{
  "n_head": 6,
  "activation": "tanh_gelu",
  "tie_embeddings": false,
  "init": "normal",
  "init_std_up": 0.0182,
  "lr": 0.00574
}
MLP neurons of a small language model. Each row is named by its layer, matrix (down: output weights) and neuron, and shows model dimensions 32-95. Each number is 50 + 10 x the weight over its row's rms, rounded and kept within 0 to 99.
A block is one neuron, or neurons of one layer that tend to fire together. Before each block is what it responds to, as a language model described it from the Wikipedia text at the highest values.

Adverbs and degree modifiers
L5.down69:59 41 58 29 60 27 58 49 32 58 57 47 44 61 49 55 59 45 56 63 53 50 43 70 57 52 49 37 57 60 48 49 34 47 48 55 32 44 44 29 43 44 50 44 48 74 51 64 55 54 56 47 56 51 47 54 36 54 51 55 57 51 48 49
L5.down200:41 56 52 38 44 29 43 41 53 61 49 43 60 49 55 48 55 51 55 52 80 68 45 60 56 50 63 64 53 46 45 43 46 54 54 45 62 51 34 45 69 54 59 69 65 65 43 41 49 56 41 52 64 59 42 51 56 65 25 39 52 28 39 53
L5.down517:55 50 45 47 31 50 48 40 48 43 56 56 60 30 56 56 51 45 46 67 58 57 49 44 54 50 48 32 42 54 73 46 60 52 48 34 57 58 45 42 60 45 43 42 41 75 51 59 46 43 36 54 58 47 47 66 56 56 43 58 56 56 49 49
L5.down630:41 58 51 47 48 47 55 64 40 62 32 51 52 61 38 62 40 50 66 57 47 45 43 34 73 69 44 37 46 58 58 53 47 42 60 49 54 51 62 54 61 58 45 58 31 54 52 50 60 34 65 47 40 55 63 72 47 47 47 31 48 52 54 59
L5.down1055:53 51 60 53 65 64 49 44 48 67 61 53 80 44 38 48 53 34 66 46 54 60 33 53 56 53 48 44 42 57 22 52 48 49 65 45 60 57 43 66 57 53 33 37 46 46 42 43 40 49 40 39 52 39 63 59 48 32 55 49 40 59 60 64
L5.down1192:43 68 43 36 54 43 42 39 46 38 43 46 54 43 51 61 65 32 36 42 44 23 61 63 61 50 50 49 46 62 42 53 50 56 37 46 53 51 49 62 56 56 23 55 53 42 51 53 56 58 46 59 42 63 61 63 43 64 72 39 43 56 34 39
L5.down1459:59 42 52 51 55 49 44 58 42 56 48 35 62 49 55 66 43 53 34 55 40 71 40 44 55 61 43 32 39 52 42 47 39 58 44 31 26 41 40 46 64 45 41 66 45 62 56 68 54 33 36 63 50 49 46 41 48 77 40 55 48 34 46 53
L5.down1511:62 47 53 39 45 44 46 45 48 25 57 55 52 35 44 57 43 52 55 29 54 53 63 48 47 56 54 45 48 47 55 49 23 53 44 46 52 36 49 47 55 58 53 66 51 60 52 41 58 32 40 49 62 55 57 31 35 49 54 56 39 36 45 33

Infinitive marker to
L7.down462:44 38 55 30 50 51 35 27 32 67 59 70 57 52 35 60 39 44 68 60 63 50 46 46 51 55 42 39 43 60 52 42 49 53 63 41 66 61 42 57 68 54 53 54 60 64 49 32 47 57 39 39 49 37 51 42 49 55 57 53 44 37 51 37
L7.down648:49 54 41 49 48 68 57 45 37 69 42 61 56 44 74 74 54 51 54 52 32 41 42 54 57 71 33 61 45 49 55 30 48 50 41 65 49 37 54 54 63 33 54 47 43 35 39 33 57 45 51 32 60 41 44 54 55 43 42 50 65 63 34 39
L7.down650:52 46 37 41 42 35 47 41 45 47 60 50 38 62 40 61 57 47 56 53 61 56 50 61 50 40 29 43 55 37 46 55 51 42 42 62 52 45 45 33 57 40 50 43 65 73 56 37 49 69 59 58 48 62 54 36 51 51 45 46 49 44 57 55
L7.down773:53 60 42 37 59 64 53 39 60 44 55 67 56 51 65 50 54 62 55 50 53 72 45 61 55 43 55 59 55 29 30 50 55 61 61 46 49 51 55 49 69 63 58 41 54 47 54 49 56 41 41 54 73 56 31 40 59 17 44 65 54 58 57 61
L7.down1070:34 48 49 39 53 66 41 19 44 38 61 60 65 68 60 62 63 60 55 50 35 49 23 45 58 36 34 42 40 37 46 37 49 54 54 56 43 51 50 53 44 25 57 58 51 42 68 43 44 64 50 54 74 58 48 46 70 49 48 70 56 58 50 39
L7.down1150:39 44 49 35 48 53 36 30 43 59 65 71 39 48 45 48 63 31 51 60 30 41 44 42 63 55 47 49 35 44 41 39 45 53 59 46 42 49 55 61 37 47 37 53 39 74 59 41 54 54 52 40 68 55 48 45 41 44 57 48 44 64 52 41
L7.down1201:34 62 50 48 66 50 42 44 44 37 49 49 40 77 56 55 48 41 37 53 36 52 43 68 47 32 41 41 61 52 41 39 71 59 43 38 52 43 56 47 49 41 42 49 62 60 51 44 25 44 49 53 63 50 56 51 70 30 61 50 58 55 67 53
L7.down1424:53 45 53 45 59 51 41 41 49 41 57 57 55 40 38 23 56 61 43 48 30 60 40 48 51 33 62 50 57 36 52 46 40 41 50 52 49 51 66 56 61 80 57 46 54 63 57 53 49 55 38 38 48 55 52 43 60 39 53 38 61 52 71 30

Table cells and possessives
L5.down422:58 34 45 40 73 55 58 60 52 56 53 38 65 46 53 40 43 41 59 59 49 41 38 52 42 54 31 67 59 43 55 33 55 45 50 48 47 47 49 63 57 59 48 46 61 47 51 42 46 44 53 59 36 34 55 65 52 38 60 53 78 51 66 54
L5.down457:54 37 49 40 50 30 49 64 50 46 48 53 48 67 41 67 52 53 52 42 54 72 48 38 41 38 57 55 51 41 49 22 49 45 43 43 46 46 39 45 58 50 43 37 50 55 50 49 55 50 42 49 56 29 44 63 50 35 32 74 48 53 49 34
L5.down704:50 46 41 43 39 73 46 57 35 42 46 37 45 55 51 51 55 67 47 40 62 31 51 59 56 60 41 57 48 50 58 54 67 55 60 64 45 50 65 56 39 16 64 31 46 18 61 61 35 69 55 56 55 65 54 52 39 65 50 50 56 64 61 64
L5.down803:65 53 43 50 44 40 46 43 72 64 46 35 25 35 45 52 34 56 55 48 59 47 52 58 61 55 51 55 48 66 53 40 50 45 49 42 48 49 53 46 57 62 61 57 44 39 51 47 79 47 50 48 49 41 39 65 62 42 53 46 61 55 47 38
L5.down846:64 55 61 40 48 61 56 39 63 71 43 59 34 50 41 67 53 30 60 49 30 48 44 50 53 41 64 34 44 42 43 41 58 66 46 34 41 57 41 41 66 48 61 63 53 34 41 42 52 65 49 37 55 54 64 43 70 55 46 45 49 56 68 69
L5.down1144:71 40 42 54 51 75 35 49 63 39 43 59 60 36 49 72 61 41 58 73 58 51 50 66 45 64 43 49 41 61 63 46 65 61 59 61 45 56 41 49 64 46 54 48 54 76 39 51 45 50 49 47 44 61 49 43 56 58 53 49 51 57 49 52
L5.down1294:50 53 26 45 47 59 59 68 39 57 45 50 56 46 61 52 52 60 61 62 54 42 48 57 47 35 54 58 59 48 58 35 46 46 48 59 52 58 27 67 72 57 49 54 54 67 43 47 33 51 60 55 42 46 51 46 51 71 42 43 48 52 50 56
L5.down1495:65 55 40 64 57 47 45 54 50 58 25 44 51 53 48 63 53 46 47 48 51 59 73 55 40 51 29 39 41 49 30 54 56 36 40 52 57 49 57 62 59 68 46 63 56 51 52 49 43 51 70 49 42 56 41 49 50 42 45 54 38 45 49 51

Organization name components
L5.down30:48 31 53 57 44 56 28 53 37 56 31 51 48 55 49 45 47 56 53 68 44 58 56 46 50 80 65 39 55 56 51 25 54 56 41 56 33 53 59 51 52 54 35 54 40 44 69 53 37 46 63 59 42 36 51 56 54 40 43 64 50 45 32 31
L5.down81:50 60 53 42 55 58 34 60 50 76 38 59 50 65 46 58 53 50 44 40 43 55 33 55 41 52 32 48 48 42 43 57 49 64 61 49 52 55 51 50 28 56 50 50 63 76 42 49 55 46 52 32 59 43 56 49 67 54 39 56 57 46 63 70
L5.down188:54 48 37 46 35 46 37 71 49 51 49 40 43 51 65 41 28 47 54 78 46 60 48 48 64 30 60 54 60 61 54 48 56 54 49 60 51 46 54 53 34 55 51 57 46 61 46 59 48 40 50 51 53 40 50 60 58 66 57 60 48 30 46 41
L5.down473:61 44 62 58 36 63 49 63 54 34 41 39 61 56 45 81 40 49 52 58 53 62 51 32 35 51 35 53 47 84 40 58 56 24 55 55 40 75 40 73 34 41 67 49 39 53 45 62 52 46 53 53 40 39 37 61 66 44 40 48 39 37 53 51
L5.down622:56 54 67 41 46 51 42 57 53 62 47 43 48 36 49 59 41 70 61 33 61 59 54 60 46 57 48 43 37 73 34 54 57 46 42 64 39 30 54 61 50 35 57 58 45 56 51 70 51 48 55 52 37 52 40 31 60 53 88 44 37 44 45 47
L5.down1073:52 40 66 45 46 64 42 45 61 51 51 40 51 37 50 53 39 55 48 39 59 56 39 49 63 65 61 45 45 44 24 55 58 36 43 54 51 56 46 44 62 70 55 53 48 47 34 58 49 31 69 51 48 55 42 28 17 42 54 51 54 51 47 35
L5.down1237:43 49 45 42 36 59 58 58 42 53 45 61 42 70 43 49 56 44 48 35 51 45 47 48 46 49 53 47 64 54 37 73 43 46 60 52 52 47 49 51 41 67 44 60 60 36 55 50 52 55 58 48 53 61 45 39 40 36 60 39 40 56 61 51
L5.down1444:47 52 43 54 31 42 53 51 51 40 52 53 49 68 77 58 46 43 63 60 60 65 35 49 60 35 55 59 47 41 53 45 38 51 52 64 49 39 31 46 50 45 44 50 59 48 53 51 36 47 55 57 42 51 64 33 29 64 50 51 29 51 57 40

Word-final suffix completion
L7.down10:60 52 53 66 50 38 47 64 39 75 47 51 51 46 49 55 68 44 50 50 45 44 29 56 51 46 39 38 61 57 54 67 60 48 46 42 63 68 46 54 31 49 57 46 48 59 63 46 69 45 49 60 53 47 57 48 58 66 40 46 55 62 52 49
L7.down91:65 44 48 38 62 46 47 36 40 79 42 56 44 67 87 61 43 62 50 53 56 59 43 45 56 35 35 48 55 52 42 60 67 47 70 47 55 51 51 34 53 62 35 49 54 60 43 53 48 47 36 41 57 63 27 36 55 49 55 57 49 54 47 44
L7.down359:61 52 51 59 47 41 48 66 53 37 48 34 51 44 42 54 35 32 46 63 58 55 56 56 37 54 44 47 47 67 48 33 64 45 36 56 64 51 57 65 46 53 77 42 37 45 30 48 73 46 49 62 52 42 47 38 44 54 58 57 56 54 63 46
L7.down545:35 41 71 45 71 45 50 45 56 48 64 56 68 40 58 35 58 58 50 53 53 35 52 55 50 59 34 47 36 46 49 53 51 65 56 44 71 57 56 67 48 57 53 51 51 54 40 52 46 31 32 48 53 56 47 66 46 44 48 53 46 47 56 55
L7.down856:41 53 55 37 52 49 45 44 49 24 61 45 47 68 51 61 62 39 32 50 59 47 58 46 58 69 33 48 56 54 57 42 40 72 54 35 52 69 55 46 40 48 68 41 45 56 58 63 54 44 41 34 48 52 61 72 40 58 58 46 54 67 56 60
L7.down951:41 40 61 48 50 57 55 60 38 30 29 57 54 60 44 31 58 32 45 54 63 63 57 42 36 56 56 60 51 63 50 61 64 59 68 69 55 50 51 44 35 49 63 48 49 54 39 45 66 57 45 51 43 49 50 47 40 52 53 65 53 38 50 63
L7.down1038:43 39 41 64 40 78 43 60 52 45 52 36 55 45 51 50 56 46 56 54 53 59 55 44 57 58 50 37 60 51 56 56 66 33 69 53 35 30 55 70 52 39 55 30 48 46 56 57 63 56 43 50 52 41 59 58 52 57 53 36 50 51 63 53
L7.down1273:50 47 60 47 56 34 39 35 56 40 63 53 60 44 58 58 43 21 53 51 47 41 48 44 51 51 40 37 46 58 49 40 51 25 52 38 56 62 50 30 51 38 45 63 54 73 25 58 47 50 30 34 64 59 59 46 60 61 71 61 42 58 50 39

Inside multi-token proper names
L7.down277:40 42 58 46 71 46 53 51 75 63 42 73 55 51 49 67 47 40 45 50 55 49 42 43 55 60 37 55 44 53 39 38 49 47 73 50 66 63 54 39 64 63 55 43 44 49 48 58 63 49 33 64 59 66 45 50 49 58 71 67 57 63 61 53
L7.down320:42 61 43 44 38 52 57 40 54 65 58 45 51 34 48 31 51 76 42 43 68 48 53 56 43 40 65 33 34 48 50 67 46 48 56 32 70 52 60 26 26 40 34 54 68 48 60 54 55 43 60 60 54 57 53 46 67 45 33 49 60 63 41 45
L7.down395:41 43 54 45 65 50 42 42 45 29 41 53 53 41 55 55 69 59 50 55 61 56 55 55 53 43 52 42 54 56 56 46 52 41 47 39 40 40 45 50 53 62 50 31 45 47 76 60 55 55 49 67 56 44 45 43 47 57 48 66 40 58 49 61
L7.down399:70 24 42 41 47 52 42 53 70 74 61 51 63 58 46 51 47 54 44 43 63 53 40 52 45 52 62 47 53 67 58 59 53 45 60 62 39 42 55 33 59 34 53 53 46 37 45 52 47 59 49 81 43 46 31 56 46 47 53 53 20 37 58 57
L7.down539:60 38 58 64 59 45 37 51 52 53 54 78 54 41 47 41 62 51 61 52 60 55 51 51 48 45 46 51 59 45 67 56 51 49 42 33 49 42 64 30 24 69 47 42 40 56 53 56 61 30 40 52 55 46 51 48 61 58 52 66 49 49 56 55
L7.down1253:70 50 35 50 49 42 43 55 68 60 36 46 58 56 56 55 54 56 38 57 63 46 38 35 32 39 31 41 29 59 65 45 42 45 63 50 64 35 62 65 69 36 37 38 46 54 58 53 55 61 61 39 49 53 35 48 48 52 57 47 26 56 60 32
L7.down1290:16 38 41 44 58 65 50 51 48 46 59 75 50 39 55 52 51 49 40 55 40 70 61 38 51 42 54 35 36 43 63 62 55 37 48 41 49 28 73 43 54 50 48 59 55 44 61 46 33 52 32 53 39 70 68 59 49 49 41 44 47 57 41 33
L7.down1457:38 52 67 53 58 53 41 47 63 41 44 50 55 51 44 48 45 54 42 54 56 42 38 58 56 36 51 54 43 48 41 38 37 41 41 47 58 40 54 41 61 38 48 60 43 39 33 46 58 38 57 44 45 63 50 49 50 52 66 54 50 58 44 61

Predictable phrase completions
L4.down1226:55 42 58 53 50 43 50 57 44 62 55 36 40 46 46 65 59 42 48 51 47 54 64 52 51 45 62 52 61 52 51 39 49 47 38 62 53 46 44 55 74 63 56 47 44 59 56 41 68 61 55 47 49 48 44 14 27 39 47 55 54 54 38 62

Words inside proper titles
L7.down479:55 42 54 33 45 53 29 48 49 45 59 60 62 42 54 47 45 51 58 58 36 47 62 52 43 53 47 39 59 37 51 31 36 49 43 49 36 46 46 39 50 51 41 21 46 52 58 42 76 51 36 69 69 38 33 42 53 45 41 47 55 37 34 37
L7.down684:52 37 50 42 35 48 62 42 49 42 53 48 62 55 43 39 73 67 41 50 57 43 20 52 36 33 50 47 42 40 58 37 63 42 30 55 70 69 33 42 69 57 48 61 44 50 41 52 47 51 49 57 50 47 48 53 42 30 62 36 35 56 62 43
L7.down910:60 49 53 36 49 54 66 48 58 44 58 45 47 51 24 50 38 50 39 42 58 67 33 61 39 53 53 59 64 60 39 51 52 49 56 55 31 54 31 45 65 58 40 58 56 47 41 37 53 43 36 58 51 42 50 52 54 57 48 49 61 59 41 42
L7.down1003:47 41 37 30 44 48 52 46 40 42 45 59 67 46 55 51 51 52 43 57 37 58 64 50 45 61 41 63 38 59 58 30 66 60 31 45 59 59 35 76 62 44 60 41 38 46 49 53 49 54 39 60 58 48 41 56 43 71 50 46 45 54 59 49
L7.down1237:71 49 39 65 53 57 58 65 62 57 46 55 42 55 54 52 50 59 50 51 41 58 48 49 54 41 52 59 70 58 47 64 39 40 34 67 28 33 45 43 60 42 58 40 37 32 41 62 58 49 47 42 63 49 57 35 46 65 60 40 55 43 37 52
L7.down1251:50 37 59 34 47 57 49 49 49 44 63 40 47 52 52 49 60 36 42 33 52 59 63 48 64 59 48 47 43 39 62 53 69 55 65 44 51 57 33 60 50 66 55 42 63 55 46 55 48 47 48 44 36 46 55 41 62 54 49 57 55 51 62 37
L7.down1259:73 38 48 35 58 62 48 45 62 52 45 55 50 45 55 50 57 63 45 51 39 75 44 40 52 65 37 57 48 42 58 42 57 41 41 63 43 37 56 54 63 24 26 38 56 47 45 47 44 51 58 56 52 51 51 48 71 19 44 57 49 35 47 65
L7.down1501:59 40 40 31 28 45 46 45 54 44 56 48 58 58 56 68 49 45 47 55 66 49 56 50 44 56 45 34 37 33 56 60 52 62 48 45 53 68 56 53 36 48 55 51 58 48 51 53 57 34 54 51 55 50 47 44 59 50 47 29 58 49 35 57

Table cell separators
L4.down782:47 40 44 39 50 53 55 38 33 46 54 52 40 56 37 67 36 47 62 58 61 48 41 48 48 35 50 54 55 53 49 49 49 63 54 47 84 43 61 29 44 51 53 48 33 31 64 46 46 52 42 53 52 70 62 38 56 45 56 42 58 57 62 60

Institutional nouns and word fragments
L4.down672:58 67 43 33 35 47 70 63 55 61 53 57 53 29 71 58 64 64 56 43 34 60 68 41 45 46 46 57 57 43 59 33 52 54 51 51 56 56 40 54 50 52 37 63 42 46 43 43 58 35 56 31 43 19 70 57 55 66 49 44 48 75 48 52

Table row-end cells
L7.down114:78 43 68 39 40 57 45 37 55 40 55 54 41 40 66 30 41 55 54 46 57 39 39 45 53 35 39 61 41 55 49 64 55 61 56 42 63 50 45 55 44 66 36 52 60 54 38 45 34 35 45 45 50 47 59 53 55 39 55 54 24 44 55 42
L7.down615:32 59 51 62 49 40 58 56 43 34 42 72 38 40 63 46 42 56 70 53 59 51 46 46 64 51 55 47 58 38 57 42 48 54 49 67 51 37 45 45 46 51 37 55 58 28 50 52 45 40 68 49 42 42 44 56 69 33 53 51 55 46 55 43
L7.down663:54 57 60 32 57 26 62 56 48 46 44 51 48 41 62 63 48 63 57 43 57 51 33 47 34 59 64 45 56 56 65 60 58 24 48 36 46 36 41 31 39 77 48 62 60 59 28 47 63 62 48 57 57 54 38 47 49 38 59 50 58 56 43 54
L7.down700:53 33 43 42 62 64 46 53 54 55 58 59 57 44 52 55 42 41 52 49 51 49 61 49 51 63 52 42 46 48 52 41 52 46 59 44 60 50 52 46 51 49 36 50 58 50 59 54 39 50 33 50 31 44 33 51 47 54 47 48 52 47 68 52
L7.down781:62 52 53 62 44 53 50 45 56 64 45 48 40 26 50 54 43 49 56 54 55 61 56 57 46 49 54 50 47 58 36 34 42 52 60 45 78 48 64 44 54 60 59 57 43 57 57 56 43 24 51 66 46 69 36 56 42 62 43 71 55 47 61 45
L7.down939:40 43 56 47 57 48 52 40 59 63 49 49 56 60 39 56 45 49 37 43 41 45 48 52 53 32 52 56 64 53 53 45 33 52 40 67 59 52 48 55 52 36 57 59 43 62 41 42 43 39 33 44 56 49 48 59 59 35 53 49 56 51 51 40
L7.down1121:44 44 53 61 54 49 56 43 46 53 43 53 56 49 60 54 31 48 38 37 44 61 48 44 47 33 63 54 57 38 54 72 55 68 49 46 69 72 58 67 66 59 48 35 62 49 59 72 39 47 59 52 47 48 50 49 44 31 56 65 44 58 66 57
L7.down1402:38 25 56 59 69 54 66 52 57 53 68 52 61 45 48 53 51 53 39 50 39 60 41 50 52 58 51 38 55 56 67 46 52 53 42 55 38 37 72 59 71 38 40 44 47 54 43 53 50 36 41 48 58 63 45 39 32 44 64 58 74 51 45 45

Qualifying adverbs and abstract nouns
L4.down1339:56 61 53 56 53 50 21 37 46 61 46 50 74 46 47 59 54 31 45 69 63 43 51 58 34 51 56 39 38 44 47 46 46 54 57 55 50 69 38 38 45 52 40 44 54 59 53 52 54 43 45 38 45 47 55 59 70 57 52 44 47 27 55 59

Linking "to" before verbs
L5.down24:53 52 35 47 43 41 46 48 48 62 31 47 66 44 68 55 24 46 46 47 53 41 63 35 56 55 49 55 41 41 55 59 57 69 42 55 42 50 64 67 61 55 38 40 52 63 54 61 56 57 48 43 56 52 61 61 55 52 34 43 43 42 57 56
L5.down135:52 49 54 37 58 41 51 52 51 56 41 63 52 41 54 55 51 50 72 52 38 82 64 49 62 36 48 58 31 35 56 45 34 54 67 77 56 59 62 36 40 55 47 48 49 69 52 53 63 52 43 30 53 54 55 48 57 56 49 61 59 60 55 43
L5.down331:49 44 52 45 60 49 46 57 62 63 56 45 30 37 58 22 60 40 51 45 51 41 65 61 65 35 46 53 52 28 53 47 32 55 30 67 48 37 55 55 74 47 50 42 40 36 44 48 43 52 57 52 45 43 65 43 46 58 60 59 45 45 43 53
L5.down394:45 42 47 37 52 53 63 45 59 54 73 38 39 48 70 51 56 56 55 68 59 51 53 48 41 61 47 50 54 43 67 42 58 64 71 46 58 53 54 43 78 46 58 68 31 51 53 38 53 71 20 54 52 50 69 59 47 37 42 54 37 59 59 50
L5.down485:61 54 45 52 58 48 50 52 61 53 49 35 35 48 54 46 36 58 63 45 53 54 55 41 50 48 56 46 35 55 57 47 53 51 33 37 51 77 43 49 52 47 66 60 58 35 45 36 58 44 45 34 43 42 59 43 39 58 63 53 59 35 51 57
L5.down520:55 43 46 44 62 38 39 60 52 46 44 53 35 41 44 65 48 51 38 51 56 25 40 55 57 40 48 42 66 40 52 51 65 48 32 45 48 43 55 44 48 44 47 51 45 52 51 48 67 49 61 51 57 52 47 51 40 38 45 43 39 57 40 50
L5.down736:50 45 47 45 38 57 62 62 38 35 56 48 61 34 56 63 55 52 47 62 59 55 40 48 44 44 34 49 58 35 55 65 52 25 51 51 49 47 48 46 61 43 47 55 59 47 49 60 53 33 60 45 46 45 43 53 44 50 46 51 67 47 70 60
L5.down881:43 78 54 27 59 49 50 48 36 57 50 40 45 48 33 55 49 39 53 47 59 38 60 32 52 56 38 51 44 58 56 31 43 35 57 64 57 68 52 39 67 46 56 56 46 42 44 52 40 41 47 44 41 60 48 50 63 55 38 48 64 56 46 55

Surname start after given name
L5.down91:56 39 45 45 48 57 59 86 51 45 51 58 52 38 52 56 51 51 34 47 59 55 51 43 65 60 49 47 64 31 66 32 46 70 56 58 28 48 38 45 54 25 47 71 35 51 60 35 52 32 55 63 52 45 34 53 27 53 47 41 44 35 54 43
L5.down649:34 54 54 58 51 48 56 63 64 58 54 61 74 45 56 45 54 42 54 54 53 42 68 53 38 66 40 48 63 54 37 40 33 61 69 48 32 38 52 51 57 52 56 38 33 74 50 68 51 44 47 62 36 49 58 64 41 47 55 59 34 34 46 48
L5.down710:56 54 46 58 54 57 70 47 56 60 34 70 53 37 62 51 33 45 52 49 48 52 50 53 53 42 57 61 50 45 40 50 41 68 44 30 52 61 47 44 51 33 45 53 41 63 66 48 47 41 52 58 45 66 70 54 65 59 46 32 55 38 85 52
L5.down847:48 52 52 55 46 59 55 55 56 52 48 31 47 40 64 43 68 68 41 44 66 48 56 50 46 60 36 47 39 75 44 37 63 46 56 35 30 63 41 46 49 54 65 48 56 45 70 49 51 55 47 44 51 48 46 36 45 62 35 46 40 39 54 42
L5.down1009:66 54 37 60 35 44 47 66 51 53 34 45 40 43 51 48 49 73 50 38 60 51 49 43 68 56 59 49 45 55 82 47 68 55 66 38 36 54 59 37 53 60 56 51 50 41 51 52 41 40 52 36 44 54 53 53 47 62 58 45 49 61 57 46
L5.down1430:41 55 52 37 50 41 54 40 49 59 50 34 50 48 60 43 61 43 46 50 55 50 48 52 64 42 63 32 62 42 57 46 55 61 56 40 41 48 45 46 67 49 45 39 45 43 54 38 62 40 66 60 41 43 64 58 51 50 52 44 40 49 31 61
L5.down1478:60 49 66 49 43 54 40 62 66 63 39 50 48 55 50 43 46 51 30 63 40 63 45 45 41 53 47 43 54 41 66 40 67 60 44 57 47 41 64 56 58 63 43 54 51 30 60 55 55 50 72 53 41 41 49 53 59 49 62 44 47 50 51 48
L5.down1526:58 22 50 45 79 47 52 47 57 54 61 44 50 37 52 45 50 53 50 47 41 66 50 48 38 47 51 38 39 46 61 37 46 59 59 30 52 34 40 61 78 63 56 51 30 59 63 72 38 35 54 43 46 39 46 59 57 47 55 49 61 45 50 40

Mid-word name fragments
L4.down1097:51 55 43 51 58 37 45 50 51 61 41 54 65 31 70 48 63 45 48 52 47 68 59 71 48 50 42 38 50 62 67 59 54 43 36 34 47 46 57 58 75 49 48 51 36 52 53 55 60 67 55 46 58 49 53 38 66 61 22 41 43 39 54 58